From a checkpoint of a small transformer trained on Wikipedia: width 384, rotary positions.
MLP neurons of a small language model. Each row is named by its layer, matrix (down: output weights) and neuron, and shows model dimensions 256-383. Each number is 128 + 32 x the weight over its row's rms, rounded and kept within 0 to 255. A neuron's up and down rows have the sign that makes its largest values positive.
A block is one neuron, or neurons of one layer that tend to fire together. After each block is what it responds to, as a language model described it from the Wikipedia text at the highest values.

L2.down106 [136 132 130 115  77 126 150 168 123 157  87 155 101 117 163 155 171 132  87 148 104  94 115  74 194 115 156 134 116  90 106 127 109 132 173 128 107 161 127  91 138  90 167  85 113 119 142 179 125 120 115 151 127  88 141  71  49 129 156  99 132  80  73 122 124 187 106 157 136 104 119 138 166 112  91 186 222 130 103 141 102 116  95 109  99 163 140 193 142  85 108  93 103 141 103 133  71 113 158  75 164  89 170 144  66  99 127 147 177 141 129  33 148  96 102 146 150 124 130 104 136 155 137 101 130 114 166 190]
L2.down137 [139 172 104 140 112  78 116 134 149 159 123 120  87  92 139 190  90  78 102 129 102  89 122 119 130  54 161 141 102 133 156 166 165 167 136 139 163 136 116 114 137 197 172 141 131  86 146 111 143  71 168 107 126 153  78 152  82 150 151 170 145 111  94  78 169 174  92 140 148 114 132  85  78 100 118 148 119 140 145 135 127 149 101 140 120 114 143  78  96 127 142 164  93  71 141 151 148 111 139 111  46 125 158 181 109 168  72 173 145 168 197  72 105 170  90 168 165 102 166 128  24 141 126 112 135  93 133 174]
L2.down248 [114 201 109 118  94 120 120 117 127 120  92 141 115 125 110 141 134 138 100 148 147 163 120 117 129 120 120 153 153 102 152 117 146 135 160 128 118 180 111 155 155 128 174 140  83 117 147 112  43  92 125  94 131 140 159 109  80 111  88  76 102 113 159  88 114 172 120 162 108 116 128  63 154 168 149 201 122 124 114 152 117  44  84 128  83 162 154 119 126 129  67 141 154  97  74 128 155  83 156 203 158 133 132 146 168 160 127 150 134  78  90  75 127 116 121  86 201 162 140 168 105 171 118  76  87 106 130 172]
L2.down273 [118 130 103 142 110  80 105 132 141 206 151 167 129 153 149  85  95 154 136 160 163  96  97 108 126 114  96 152 106 127 164 118 147  92 122 149 105 149 144 125 110 174 114 135 134 184 172 121 108  90 195 222 156 122 113 141 101 161  99  76 117  98 121 121 119  69 157 130 145 119 130 141 131  73 118 128 119 139 122 175 135 152 149 180 182  71 105 151 102  98 168 161 125 175 127 121 119 164 128 163 162  96 138 113  94 185  98 139 125 113 125 151  87 144  96 135 157 113  47 137 102 184 146 156 147 122 111 173]
L2.down389 [112 138 131  99 175  68  77 150  84 135 130  72 165 150  85 152 126 184 106 132 186 123 112 177 134  86 130 119 191 138  86 122 112  92 106 116 137 204 141 127 183 154 140 126 117 148 104 128 142 136 122 138 157  80 118 101  38 123 137 196 110 170  97 156 125 152 148 120  72 150 148 187 136 127 133  88  87 169 138 132  80 142 110 122 142 123 181 194 140 129  92 154 142 162 100 139 103 160 102 146 150  89 146  47 115  79 122 149 118 128 132 185 131 118 112 170  77 130 138 146 110 177 142  99 106 131 110 117]
L2.down463 [127 162 137 112 145 149 168 113  75 136 108 100 161 168 100 140 165 139 137 213  93 117 148 115 113 102 158 136 134  89 170 147 135 121 174  86 134 189  90 134 143 112 188 129 153 129 145 162  93 161 138  97 104 100 118 125 111 106 123 125 119 107 145 142 141 169 153 175 200 126 128 118 203 148 160 129 130 144 176 116 121 160 148  97 113 155 104 148 160 121 133 104 144 176 105 130 102 123 161 124  62 135 186 210 154 100 129 178 101 161 136 136 136 164 153 107 165 133 199 178 153  95 156 193 153  94 165  77]
L2.down856 [127  84 128 143 147 159 147 132  95 128 124 136 190  88 135 127 100 156 182 100  92 110 157 120 137 122 160 152 172 118 155 160 147 109 195 100 145 147  54  75 182 152  74 133 120 130 138 140 136 158  79 103 128 139 129  88 148 161 212 119 139 148  95 117 126  96  83 120  86 169 103 142 155 194 117 138 106 148 167 135 115  98 107  71 171  49 148 152 187 119 115 192 125 119 176 165 146 155 157 103  13  60 116 117 159 111 121 159 120 136 109 168 106 143  69 160 138 178 115 130  87 124 223 115 151 121  84 167]
L2.down967 [187 111 115 139 112 160 113 150  73 142  91 137 133 142 139 125 178 138 124 147  96 130 134  98 152  94 153 166 102  85 111  96 143  60 136 149 101 163 131  69 123 145 147 142 131 179 129 143  66 168 131 184 126  97  62 134  91 173 104 150 109  70 216 189 131 114 144 155 141 149 159 174 128 141 100 162  70 161 211 134 121 104 166 131 111 138 201 167 140 102 145 108 125 116 140 152 168  75 122 116 162 108  86 168 131 100  91 148  97 111 113 133 153 108 137  67 107 122 102 101 156 158 184 126 101  88  86 160]
Description: Short vowel-consonant pieces such as al, an, ar inside non-English proper names and titles, e.g. G-al-atta, Kristij-an, Th-al-ita.

L3.down122 [107 157  92 116 117 116 149 129 102 144 141 120 134 153 138 156 124 128  97 146 163 124  89 124 114  98 142 182 143  99 142 158 132 112 205  80 179   9 102  91 115 129 133 163 150 154  90 195 144 101  92 133 101 150 161 119 181  71 178 127 150 160 195  90 144 110 124  97 153 207 135  84 153 123 133 155 142 119  93  52 171  99 161 139 187 110  97 166 135 152 161 127 141 126 173  94 166 132  98 122 158 118 196 138 126 158 105 119  53 153  80 143 152 125 120 200  99 151 173 142  93 111 100 126  89 120 126 129]
L3.down178 [139 124 154 143 115  85 164  96 140 121 182 113  95 136 155 118 134  94 141 128  97 139  94 157 168 179 140 120 161 142  95 134 121 127  94 128 112 121 123 169 118 192  84 118 119 134 147 160  81  56 147 128 112 155 119 161  99 117 131 124 172 137 185 114 119  79 122 151 116 146  95  85 138  97  74 155 135 136 177 110 159 167 130 162 109 132 152 149  94 185 173 117 185 175 161 181 209 226 177 112 125 111 195 146 152 165 146 123 132  95 133 108 113 130 186 145 139 110 171 129 129 135 145 103 157 110 176 116]
L3.down182 [142 144 102  30 148  24 140 138  85 143 147  95 115  68 142 132 140 142 161  67 127 138 109 116  85 121 148 115 155 124 100 129 143  67 116 145 118 185 121 135  95 102 162 171 135 110  86 139 128 106 140 189 112 136  94 131 178 105 158  55 134 105 133 118  70  67 133 155 167 157 114 156  54 113 119 102 128 140 105 149 140 164 194 100 144 101 139 159 107 164 128  81  83 177 159 172 159 129 148 199  92 110 115 111 118 106 142 213 174 143  25  50 163  99 136 127 108  90  60 113 117 130 144 122  61 149 116 121]
L3.down492 [143 131 151  75 112 110 115  75 169 101 143  90 112 203 167 111 186  86 173 148 148  91 111  56 124 112 146  69 122 116 127 119 181  81 111 127  87 122  94 124  73 140 110 141  94 157  95 125 125 111 103 152  67 146 127 123 161 128 183 114 182 103 143 134 110 152 133 180 123 151 124 130 148 126 110 173  88 123  92 116 105 153 120  92 160 131 138 128 106  82 146  90 145 120 192  99 109 103 150  60 137 114 157 142 137 108 146 129  87  95  17 162 130 118 113  87 131 110  68 142 117 150 179  80 105 100 137 138]
L3.down673 [161 145 125  98 124 164  97 129 112 135 161 113 153 111 181 126 156  77 160 109 207 199 158 106  89  95 103 145  93  64 172 118 138 199 143 114 162 102 114 150  40 156 122 155 120 169  92 109 125 144 131 146  90 102 116  97 137 149  87 153  95 197 161 123 162  53 112 124 151 127  99  72 104 138 114 157 138 150 164  83 151 142 104 122 109 124  96 104 150  64 116  87 203 125 160 131 102  86 122 112 149 168 167  72 118 131 115  83 126 178 122  70 166 121 128 167 134 169 145 106 117 163 187 101 130  89 144 173]
L3.down675 [ 72 135 139 134 112 124  92 151  69 168 117 130 141 100 111 157 172  78 152 121 114 149 119 109 156 187 138 103 156 147 149 142 166 101 111 130 142  78 161 138 131 132 153 141 116 137  95 131 106  91 100 161  75  76 135 142 124 119 181 145 167  63 164 129 137 165 139 148 139 178 137 207 114 129 157 106 137 142 202 133 194 128 108 123  94 102 154 184 100  97 186  99  74 144 106 158 163 127 154 120 125 103  98  91 112 160 134 117 156 169 111 146 108 107 174 160 163  99 143 121  97 144  98 146 121 138 110 108]
L3.down713 [119 153 168 126 144 160  95 131  82  97 116 197 131 129 213 112 108 227 119  89 154 138 145 139  50 169 172  94 127 138 187 102  96 134 119 135 129  79  60 165 128 127 116  97 134 112 146  74 122 150 109 152  87 180  89 124 155  89 161 112 171 135  84 172 137 163 120 138 107 118  79 139 137  67 104 170 148 115 125 141 132  95 166 156 113 113 143 109  59  87 139 116 111 153  94  78 163 117 158 120  95  98 114 115 160 113 122 126 161 149 158 188 100 156 152 108 101 126  80 156 114 106 164 131 147 125 142  97]
L3.down832 [162 133 152 158 150 128 140  68 122 120 186 148 157 128 146 116 124  69  97 181  52 122 119 130 163 108 128 117  98 146 201 133 137 107 139 128 166  92 128 190 128 124 130  81 130 147 129 130 138 129 120 106 113 101 129 139 135 122 175  87  70 169 121 135 173 167  86 157 103 154 140 150 105 174 141 121  66 133 121  94 127 133 145 145 120 140 173 146 131 157 112  92 140  96 171 136  78  97 164 133  93 113 130 144 145 181 147 143 107 192 167 137 113  98 132 152 163 148 120  79 100  67 153 171 102 170  91 183]
Description: Fires on and, or, of linking a first modifier to a second, as in political and economic, local and mainstream, most or all.

L3.down133 [ 96 170  67  42 126 107 129 172 103 153 130 135 119 127 104  77 112 104  98 130 147 161  74 164 148  99  89 161 100 126 169 105 156 108 152 125 140 148 150 145 104 122 114  95 189 150 146 180  78 117 131 169 153 153 152 133 145  51 109 104 123 110 170 116 103 133 115 110 130  82 134 157 116 153 177 205 141 184 130 191  88 110 133 147 150 103 135 140  96 104 109 139 134 190 133  90 182 125 140 167 187  92  82  83 142  95 140  58 148 154 139 172 100 147 140 162 107 163 108 102  85 104  91 128 151 118 104  79]
L3.down163 [104  93 150 116 126  92 100 142 143 143 122 161  94  70 117 131 115 151 124 122 182 145  89  44 114 125 116 107 155 106 138 144 129 142 118 103 148 130 156 129 124 158 162 120  91 154  95 152 111 112 178 140 154 128 157 150 158 127  49 129 102  97 155 157 130 144 109 137 118 153 175 117 124  90 103 141 162  68 158 194 210 145 140  88 118 145 134  98 109 166 173 135  64  96 127 101 116 107  68 142 116 124  98 113 105 100 126 173 122 144 138 132 103 119 131 152 131 123 152 139 113 149  99 112 151 162 151 147]
L3.down193 [103 163 147  73 129 123 139 118 106 125  97 141  84 118 105 127 130  67  65 148 147 176 158 118 101 133 132 129 130 150 171 148 134 138 122 168 115 137 206  93 151 141 134 119 164 109  96 116  64 119 100 161  91 141 110 161 155  52 109 185 165 106 170 231 166  99 116 116  99 155 153 177 106 153 128  84 129  92 152 120 141 152 110 138 134 152 152  98 160 122 166 178 104 181 114 105  75 110 145 117 101 138 130 189 157 144 139 122 141 169 103  89  66 163  78 111 114 132 109 150 149 176 119 193 131  93 168 175]
L3.down269 [102  86 146  68 110 122  67 157 112 101 179 129 149 149 113 161 156 151  96 132 150 206 106 102 112 114  67 187  83 140 115 143 147  92 127 132 103 157 104 133 193 138 177  81 104 160 143 143 147 109 124 221 129 127 153 142 126 139 117 111  70 109 114 106 158 140 194 145 101 174 113 130  84  67 138 101 123 110 129 132 135  99  58 173 128  57 117 101  70 114  68 161 163 143 126 133 168  80 179 163 145 100 132  90 159 144 109 119 121  99  78 168  95 121 172 119 113 169  80 118 100 102 116 178 188 100 105  99]
L3.down542 [141 135 115 136 144  99 100 157 151 146  89 121 118 143 123 158 158 163 112 171 123 118 189 101  61 170 110 176 133 143  99 137 121 112 158 171 178 154 133  64 150 189 119 127 157 194 111  80 153 109 170 167 157 113 150 115 195  96 182 217 138 143 113 122 134 117  86 137 136 153 108  97 127 175 115 120 191 122  74  96 136 138  74 150 152  90  82  78 134  75  84 115 158 110 175 135 132 130  96 126  89 172 123 110 172  66 123  98 171  93  85  98 118 114  72 165 150 115 151  91 169 121 169 170 186 122 179 146]
L3.down749 [130  90 120 165 128 180  94 154 178 139 183 112  66 160  63  74 100 143 142 118 167 172 190 170 122 103 121  84 108 177 108 139 166 105  98 137 104 100 108 156 113 104 137 117 123 142 164 113  98 147 131  97 143 175  82  84 117 123 120 121 125 135 122 162 146 122 155 115 104 121 147 126 149 103 122 152 116 113 151 162  93 177  97  69 140 136  87 101 120 101 148 142 164 116 137  71 136 149 107 147 121 111 105 100  99 156 119 135 165  57 144 168 118 167 126 130 152 130 144 132 140  99 106 102  44 110 118 184]
L3.down768 [106 157  83  97 177 160 115 114 149 136 141 126 141 110  88 162 151 102 134 132 130 118 153 104 174  92 155 165 117 112  61 108 124 101 141 195 155 137 143  95 111 153 155 105  76 134  83 129 131 148 112 135  63 125 103 168 132 154  87 138 137 138 172 147  97 140  86 145 161 142 163  93 180 183  79 155 218 223 135 147 125 146  97 138 118  89 110 128 170 102 146 130 150 133  80  90 117 124 114 183 122 170  94 211 133 103 101 137 157  74 106 159 142 103 147 188 140  80 125 134 125 120  95 199 173 150  85 117]
L3.down1021 [131  57  78  90 162 176 124 154 106 179 136  74 108 118 123 119 159 124  84 127  96 108 199 156 198 100 163 165 125 125 174 133 108 129 190 153 215  94 142 188 137 121 161 188 131 135 137 134 166 145 141 144 114 141  95  40  80 108 184 126 151 134  90  85 192 219 112  88 170 121 157 127 101  80 120 182 159 151 137 122 152 153 121 140 112  94  63 115 128  99  97 123  99 151 124 114 132 155 181 114  95  91 126 147 150 126 122 101  54  78 129 175 160 134 116 172 155 105 122 176 194 129 152  87 154  58  63 107]
Description: Word-piece fragments completing rare proper names, mostly Chinese pinyin and Japanese names in lists and tables, e.g. Jiang(x)i, Imaish(i), Tsugih(aru).

L2.down13 [144 157 177 114 148 187 155  89 138 130 163 166 141 169 219 129 125 125  90 113 141  99  25  82 160 145 135 121 151 160 103  74 173 149 129 100 137  65 141 132  80 123 110 156 126 114 132 125  78 151  74 134 134 111 146 126 121 153 168 113 142 158 134 100 151 105 127 160  99 153  93 118 135 163 180 128 123  90 163  84 145 102 105 141 161 128 131 118 110 139 114 175 112 144 137 108 169 118 174 130 108 180 116 131 191 134 112  92  86 123  85  82 106 127 145 121 100 145  77 151 124 127 163 140 133 181 141 121]
L2.down33 [177 117 133 109 135 161 131  78  95  94  98 155 106 129  51 121 135 133 116 130 153 135 108 120 116 166 154 174 127  82 152  82 134 175 153 126 160 142  44 104 119 139 122 131 150 164 121 102 143 152 119 160  86 208 108 123 139 153  98 187 120  91 170 165 188 147 171  84 123  74 120 104 127 107  98  78 145 139 102 115 125 149 139  99 103 183 170 130  96 126 116 137 123 135 164 142 139  93 165 119 146 211 129 131 115 159 128  91  54 113  88 150 111 124 111 152 189 115  75 192 109 123  87 125 155  94 114 101]
L2.down73 [175  86 121 117  89 176  97 103 142  83  97 180 131 191 118 136 107  93 166  60 127 152 175  72 150 190 206  92 110 147  91 169 144 116 153  84  88 106 116 115 140 137 132 103 118 119 129 170  99 119 141  99  71 114  62 142 118 100 112 104 177 114 168 142 103 137  50 120 173 147 141 162  97  91 109 121 143 171 161  98 171  61 192 136  80 115 126  93 111 111  97  81 102 154 148  94 172 141 161 155 156 173 113  81 102  54 120  39 116 149  94 126 159 174 122 111 133  93  75 178 128 135 105 156  98 115 140 174]
L2.down315 [143 153 144  90  75 111 139 145  99 165 135 141  76 175 148 177  79 114  87 129 177 142 115 130 145 156 126 132 137 137 136  68  83 142 126 137 144  55 150  97 138 152 107 136 154  91 148 132  88 194  85 142  78 138 132 119  99 111 204 150 138 110 126 107 143  94  95 130 140 109 127 157 126 114 143 126 122  96 147 124 164 107  99 101 107 138  48 125 107  81 115 150  61 170 131 152 192 112 154 163  73 169 167 129 149 154  95 130 162 173 124  94 151 163 134 150 128 118 120  45 147  75 196 146  47 116 156 166]
L2.down572 [111 127  93 151  79 116 118  94 174 104 124 114 172 107 138 118 151  93 195  78 101 111 160 145 134 124 187 134 104  48  67 152 112 136 131 129 161 189 143 130  89  68  93 101 132 121 127 113 159 120 133 122 119 131 120  92 181 115 102 141 111 135 142  67 148 103 187 175 120 125 114 125 159 157 168  46 134 106 148  73 166  99 145 162 101 138 142 119 114 150 138 153 190 157 160 160 194 129 131 158 114 185 113 111 164 140 161 102 102 180 139 201 106  99  85 152 116 122 159 139  82 166 126 115  81 134 127 174]
L2.down615 [199 142 152 116 135  78 122  78 140 104 214 130  94 130  70 125 129  91 165  96 183 147 155  94 189 120 126 178 104  88 183 141 132 160 145  29  93  79 144 125 123 170 139 130 137 136 168 159 124 142  86 127 122 150 107 150 149  88 154 111 120 151 150 110 113 108 158 151 127 119 121  88  67 114 140 175 106 110 151 126 143 145 150 119 149 147  79 152 169 102 103  91 125 147 217 137 179 112 189 170 163 165 166 161 160 112 107 148 104 114 122 189 124 116 140 166 144 160  74  75 143  98 178 120  85 121 115 128]
L2.down666 [161 136 136 173 183 134 138 122 138 138 132 124 140  91 154 154 124 143 167 152 103 143  99 140  95 149 171 157  93  95 104  98 121 160  66 169 133 121 137 137 171 105 150 105 111 167  99 156 135  94 126 155 105 162 141 153 100 155  86  81 157 110 108 137  92 183 111 143 104 142 111 174 140 113 108 132  72 152 187  79 179 138 105 141 113  76 134 182 133 151 153  78 136 154 105 188 178 136 151 125 107 147  84 102 124 161 104  95  96 120  43 127  85  99  81 165 126  79 118 163 110 161 129  77 112  94 162 100]
L2.down995 [131 178 164 104 130 148 102  69  76 104 158 161  99 136 114 120 118 109  94 104 127 157 116 134  76 139  89 111 165  89 177 190 160 169 117 108 124  77 159 150 136 144  95 130 155 107 169 105 149  90 153 169  98  79  78 142 187 131 152 124 122  46 174 104 139 119  92 174 139 177  94 191 141 143  63 128 127 147 133 100 173 143 144 108 147  91 159 114 161 174 118 136 137 127 122 191 141 119 185 116 112 145 128 159  91 147 144 118 126 167  76 136 130  96 110 109 131  84 150 113 143 119 126 133 170 148 143 140]
Description: Mostly "and", also "but", "or", "rather than", joining paired words or clauses: "fourth and final", "owned and operated", "1980s and early"; occasionally -ly suffixes.

L4.down701 [151  88 101 122  89 115 124 188 127 129 131 140 151 101 152  79 129 109 167  79 188 128 163 117 130 120 146 160 141 155  95 113 164 161 143 102 131 128 130 104  92 161  91  53 154 182  87 127 153 132 156 158 144 137 100 125 148 112 121 177  86 103 124 142 138 114 121 141 137 124 140 145  85 141 126 101 135  70  84  99 172 146 139 112 148 150 179 107 146  78 126 100 154  96  96 164 121 117 178 138 137 112 172 132 128 116 163  92 158 115 167 129 105 116 123 127 107 145 158  66  81  88 166 167 123 119 134  94]
Description: Closing == or === marks ending Wikipedia section headings such as History, Characters and Playoffs, plus some sentence-final periods before a line break.

L4.down339 [129 160  95  99 100  89 111 137 119 140 143  84 116 136 132 146  64 153  82 173 138 124 131 150 127  77 129 188 129 144 186 157 171 154 111 133 127 186  65 111 113 139 170  83 145 159 142 146  69 100 150 134 107 107 133 181 122  90 132 150 122 115 136  94 181 135 132 168  71 128  93 107 175 133 118 156 148 131 143 134 119 132  68 130 124 129 121 193  82 136  77 131 163 101 105 157 150 120 101 131 123 161 114  76  66 130  81 162 161  97 150 109  90 108 102  95 105 140 125 129  73 116 135 156 132 103 137 162]
Description: Vowel-ending word pieces that finish or continue non-English names, mostly Japanese given names in tables and lists (Sat-oshi, Yasuhi-ro, Gō-ri), also Indian/Arabic words like Gujar-ati, Khuras-ani.

L4.down865 [107 132 145  73  86  82 138 121 106  95 181 112 161  98 152 140 192 145 186 103 104 103 114 157  79 209 163  93 132 118 125 165 181 119 140 135  85  81 121  81 127 184 115 120 106  94  84  88 119  56 102 176  63 126 169 136 127 122 120  89 130 139 102 144 161  78 102 195 124 202 133 101  66 121 161 119 101  98 109 127 117 136  98 177 100 160 133 172 141 138 144 160 122 120 134 124 128  49 175  95 119  98 118 136 150 152 201 154 135 156  94  83  99 121 115 181 152 162  82 107 116 141  91  66  89  96 128 166]
Description: Fires on the token right after a first modifier or verb, such as joining and, comma, or to, as in "small and wooden" and "decided to"; also on word-completing pieces like "financially" and "Misty".

L3.down21 [111 123  55 156 135  98 152 138 157 131 118 171 161 171 154 134  96 171 135 125 155 158 159 142 146  70  91 148 105  89 106 133 112  89 141  90  99 155  95 141  32 117 130 134  97 181 125 185  59  66 146 134 105  86 143 157 129 137  76 135 137 205  92 133 100 174 123 197 132 173 122 108 138 130 136 125 129 119  90 200 115 162  92 117 105  54  99 140 138 124 173 155 178 107  84 112 139 146 106  91 162 115 165  85 153 103 114 140  90 209  95 161 164 120 179 170 165 124 144  97 163 135 137 131 138 114 172 115]
L3.down422 [184  86 168 122 111 121 164 194  90 162 156 100 145 121  92 140 157  73 133  70 135 161 227 174 166 126 107 149 118  86 171 114  96 144  89  80  89 226 170 156 188 129  76 157 114 155 136 161 170 154 136 112  84 116 165 105 115 161 131 105 131 129 136 118  74 125 111 103 157 113 114 150 121 158 139  85  84  89 126 146 162 137 175  50 114 142 133 155 118 134 148 163 115  60 127 108 111 102  57  66 129 184 160 178 149 149 104 175 178 146 140 127 152 151 191 116  71 109 158  88 119 144  92  86 115 102 182 151]
L3.down516 [ 73 133 132  65  88  24 103 117  68 107 233 140 155 157 100 128  56 112 116  92 154 162 128  27  86 117 117 120 122 142  98 121 124 110 116  85  95  81  96 153  67 172 124 169  72  80  97 130  92 131 141 148 212 123  94 109 116 149 147 186 132 172  96 134 121 168 131 117  98 150 177 116 168 122 209 127 107 149  76 145 177 115 149 214  81 142 149  92 111 130  81 136 130 141  97 139 181 155 112 119 130 136  96 111  59 132 159 162 130 130  40 164 114 123 132 111 116 112 113  74  94 111 125 130 105 145 151 114]
L3.down549 [113 123 112 160 142 144  67  88 154 128 115 113  83 124  46 175  74  66 106 124 125  69 109  90  83 173 125 108 174 109 102  94 114 141 122 168 111 119 105 191 197 157 121  94 183 135 177 174 128  94 114  81  81 179  67 141 122 133 162 104 138  79 131 140 183 139 167 114  85 132 169 152 140 168  65 134 113  42 124 124 135 205 107 105 136 129  95 101  88  98 146 118 111 111 126 123 140 137  98 150  85 125 129  95 175  92 108 132 117  94  90 116 110 117 164  98 159 150 143  52 132 160 171 172  83 115 133 109]
L3.down681 [112  65 157 183 114  73 168  89 104 146 130  96  87  96 106 125  79 120  96 135  89 134 139 120  47 128 128 137 136 120 183 114 137 170 105  65  47 154  96 130 115  75 123 143 152 141  99 161 103 145 115  96 151 185  99 143 157 120 148  95 122  97 126 100 131  90 145 137 135 146 136 140 170 124 145 139  98 119 106  81  95 169 131 146 134 130  96 118 117 104 136 184 126 119 132 115  75 154  95 104 141  94 128 135  86 190 143 147 144 148 112 112 150 141 134 139 117 184  63 107 144 156 192 138  86 133 119 158]
L3.down693 [122  95 160 154  53 108 178 139  95 163 127 112 179  77 136 110 147 159 104  90 138 114 125 106 129 125 172 108 116  99 153  75 166 110 162  78 125 149 149 140 156  98 165 162 149 190 112 138 144 158 109 107 119 134 126 119 124 107 133  96 165 155 163 133 123 132 155 134 118  85 206 128  75 151 134  79 188 114 140 146  65 151 113  99 131 132 187 159  85 111 159 121  74 105 166 164 165 137 152 156 158 189 195  62 126 153 143 129 170 128  86 143 186 117 107 176 137 129 140 160 165 137  93 106  90  79 116  73]
L3.down707 [117 127 111 121 123 221 102 151  73 143  99 133  81 100 128 133  72 160 135 162 121 131 175  83 138 105 149 115  62 114 156 143 216 120  97  88 132 107  81  65 144 227 133 128 101  97 115 149 136  75  98 129 135 148 104  77  75 112  90 121  93 126 121 105 185 138 177 156 104 111  70 129 117 113 142 117 110 126 145 120 142  60 141 126 128  99  98 149 105 126 110 108 114 120  83 101 158 107 115 120 202 114 151  75 109  74  90 109 129 106 155 180 139  89 142 114 110 104 121 115 146 138 146 158 156 111 154 104]
L3.down800 [122 140 138 178 137 203 170 124 169 129 109 120  89 169  96 183 112 111  96 161 135 104 153 128 121 138 121 163 128 154 128 106 159 123 119 136 121 120 145 127 107  76 115 152 126 119 150 169 126 198  84 115 142  72 210  88 119 126 110 152 145 103  65 163 154 137 169 116 130 129 118 113 122 103 118  82  92 118 177 125 161  71 122 139  97 194 120 125 124 132 168 122 166 153 144  99 112 148 120 125 186 119 181 124 103 103  58 182 161 144 181  87 153 141 122  98 110 137 148  74 141 153 107 109 131 124 136 192]
Description: Closing == or === markers that end Wikipedia section headings such as ==Squad==, ==Production==, === Playoffs ===, plus weaker hits on word-middle pieces (Gr-im-sby, Penins-ul-a) and digits.

L2.down74 [ 64  85 137  96 182 107 152 117  98 163 107 160 156 181 114  99 123 144  83 105 154 120 127 129 186 126 112  60 147 192 157 139 137 104 197 110 182 140  67 134 130  72 135 116 120 128 140 131 107 148 225 106 128  97 118  99 140 175 125  94 167  79 113  53  74  77 135 108 103 131  88  86 179 109  89 149 212 136 152 147 116 138 111 126 130 116 125 114 159 149  94 162 163 145 151  85 177  74 162 115 124 137 126 168 118  88  42 162 138 130 158 130 102  80 139 105 101 142 111 132 126 112 128 106 161 159 123 153]
L2.down264 [145  95 150 113 114 172 102 170 131 108 151 166 151 122 165 115  75 154 107 143  79  47 121 114  96 158 144 184  95 160 119 158 174 126 149 173 212 160 115 136 151 137 137 183 178  92  95 124 157 158 173 220 175 138 143 165 155 172 148 131 152 120 142 134 124 160 111 142 138  62 133 128 143  89 138 137 104 155 181 195 148 140 139 148  88 135 106 149 117 138 162 211 151 122  94 169 134 138  65 157 103 181 165 175 119 115  99 142 119 127 125 121 126 149 116  90 136  69 125 153 140 137 120 105  59 100 136  57]
L2.down279 [144 138 165 118  77  93  71 129 105 116  92 130 156  69 103 167 162  74 136 137  86 162 109 116 144 124 135 115 120 123 152  72  82 140 130  69 110 115 179 134 137 113  73  93 161 155 154  62 154 159 172 111 128 123  73 192 126 139 166 156  86  42 136 114 139  76 144 126 138 140  96 118 100  95 113  93 163 118 160 138 175  92  81  83  64 124  77  98 146 132 107 113 200 142 100  85 130 105  96 191 103 182 140 136 115 106 117 149 152 131 217  94 146 159 198 103 160 164 111 121 145 120 111 182 135 128 132 130]
L2.down283 [168 102 109 125 113  84 122  91 138 121 104 103 160  79 122 111 162  82 109  81 145 117 114 177 176 136 133 113 116  75  90 231  77  86 137 152 130 119 102 131  73 148  93 143 107 146  50 106 180  78 175  99  94 165 130 111 121 142 187 122 148 162 212 151 152  95 144  76  75 120 173  95 123  52  83 102  94  61 103 150 111 160 102 114 173 114 151 118 112 149 124 144 149 143 182 162 145  90 176 160 120  79 196 135 170 124 100  89 141 151 109  65  82 137 147 125 103 149 121 160  78 116 127 149 115 144 125  74]
L2.down640 [128 140 115 162 118 143 125 136 116 103 128  99 106  96 151 110  70 141  95 159  85 152 102 150 108 153 111  87  96 130 167  98 134 102 163 135 131  87 170 180 132 151 145  89 153 110 102  78  97 177 159 151 147 111  62 107 149 138 105 134 122  85 178 147 138  64 110 121 124 116 199  96 104 145 116 139 126  79  78 137 129 125  80 141  86 106  71 123 118 109 161  98 165 180  97 151 144  99  51 171 174 140 155 105 142 118 119 156 187 126 100 104 184 101 136 195  85 140 182 101 135 143 108 141 187 126 100 139]
L2.down702 [120 103 134 100 155 125 124  99 123 113  97 152  68 175 115 165 124  58 145 145 162 146 138 144 109  74 122 169 108 118 159  99 124 131 100 117  99 111 142  77 114 188 135  60 119 134 128  92 109  95 128 113 132  93 158 154 154 135 140 134  52  99 107 120 134 153 117 114 135 144  52 149 102  98 148 137 133  64 135 105  65 181 142  91 138 101 124 169 123 155 161 108 108 143 159 127 164 112 167 119 115 161 154  97 179 130 129 153 100 112 153 128  99 152 133 139  81 180 138 169 127 128 171 125 128 112  89 120]
L2.down723 [ 93  98  79 115  75 100 151  66 134 103 115 184  85 152  98 145  77 106  80  89 161 109 131  81 127 147 143 111 109 173 170 134 152 123 130 103 109 118 142 111 181 123 145  86  93 184 146 193 135 151 170 162  98 147 107 157 152  85 150  99  48  88 153  85 173 129 120 187 135  94 144  94 192 102 123  98 141 133  58 172  95 134  96  64 160 112 167 140 109 109  91 131 106 169 111 100 192 105 123 114 120 159 131 131 124 106 118 118 159  72 117 120 119  98 114 101 132 178 165 140  84 153 140  40  92  98 131  86]
L2.down828 [123 139 146 154 169 168 112 104  75  97  91  92  79 162 150 131 180 150 127 142 129 124 101  90 129 143 128 132 119 185 155 132 124 145 143 146 113 110  91  98 115 152 102 112 110 101  83 124 113 111 113 109  90 116 154 161 102  77 132 168 150  87 133 155 139  91 125 151 174 146 134 203 118 161 133 110 143 124 111 120  98 136 215 108  98 133  99 120 101 148  87  93 141 236  76 137 184 130 111 160 143 169 122  93 161  59  96 159 152 103 157 170  78 148 119 114  97  83  98 141 120  99 100 173  87  76 121 123]
Description: The closing == or === that ends a Wikipedia section heading, e.g. History ==, ==Biology==, ===Establishment===; also markdown table separator rows.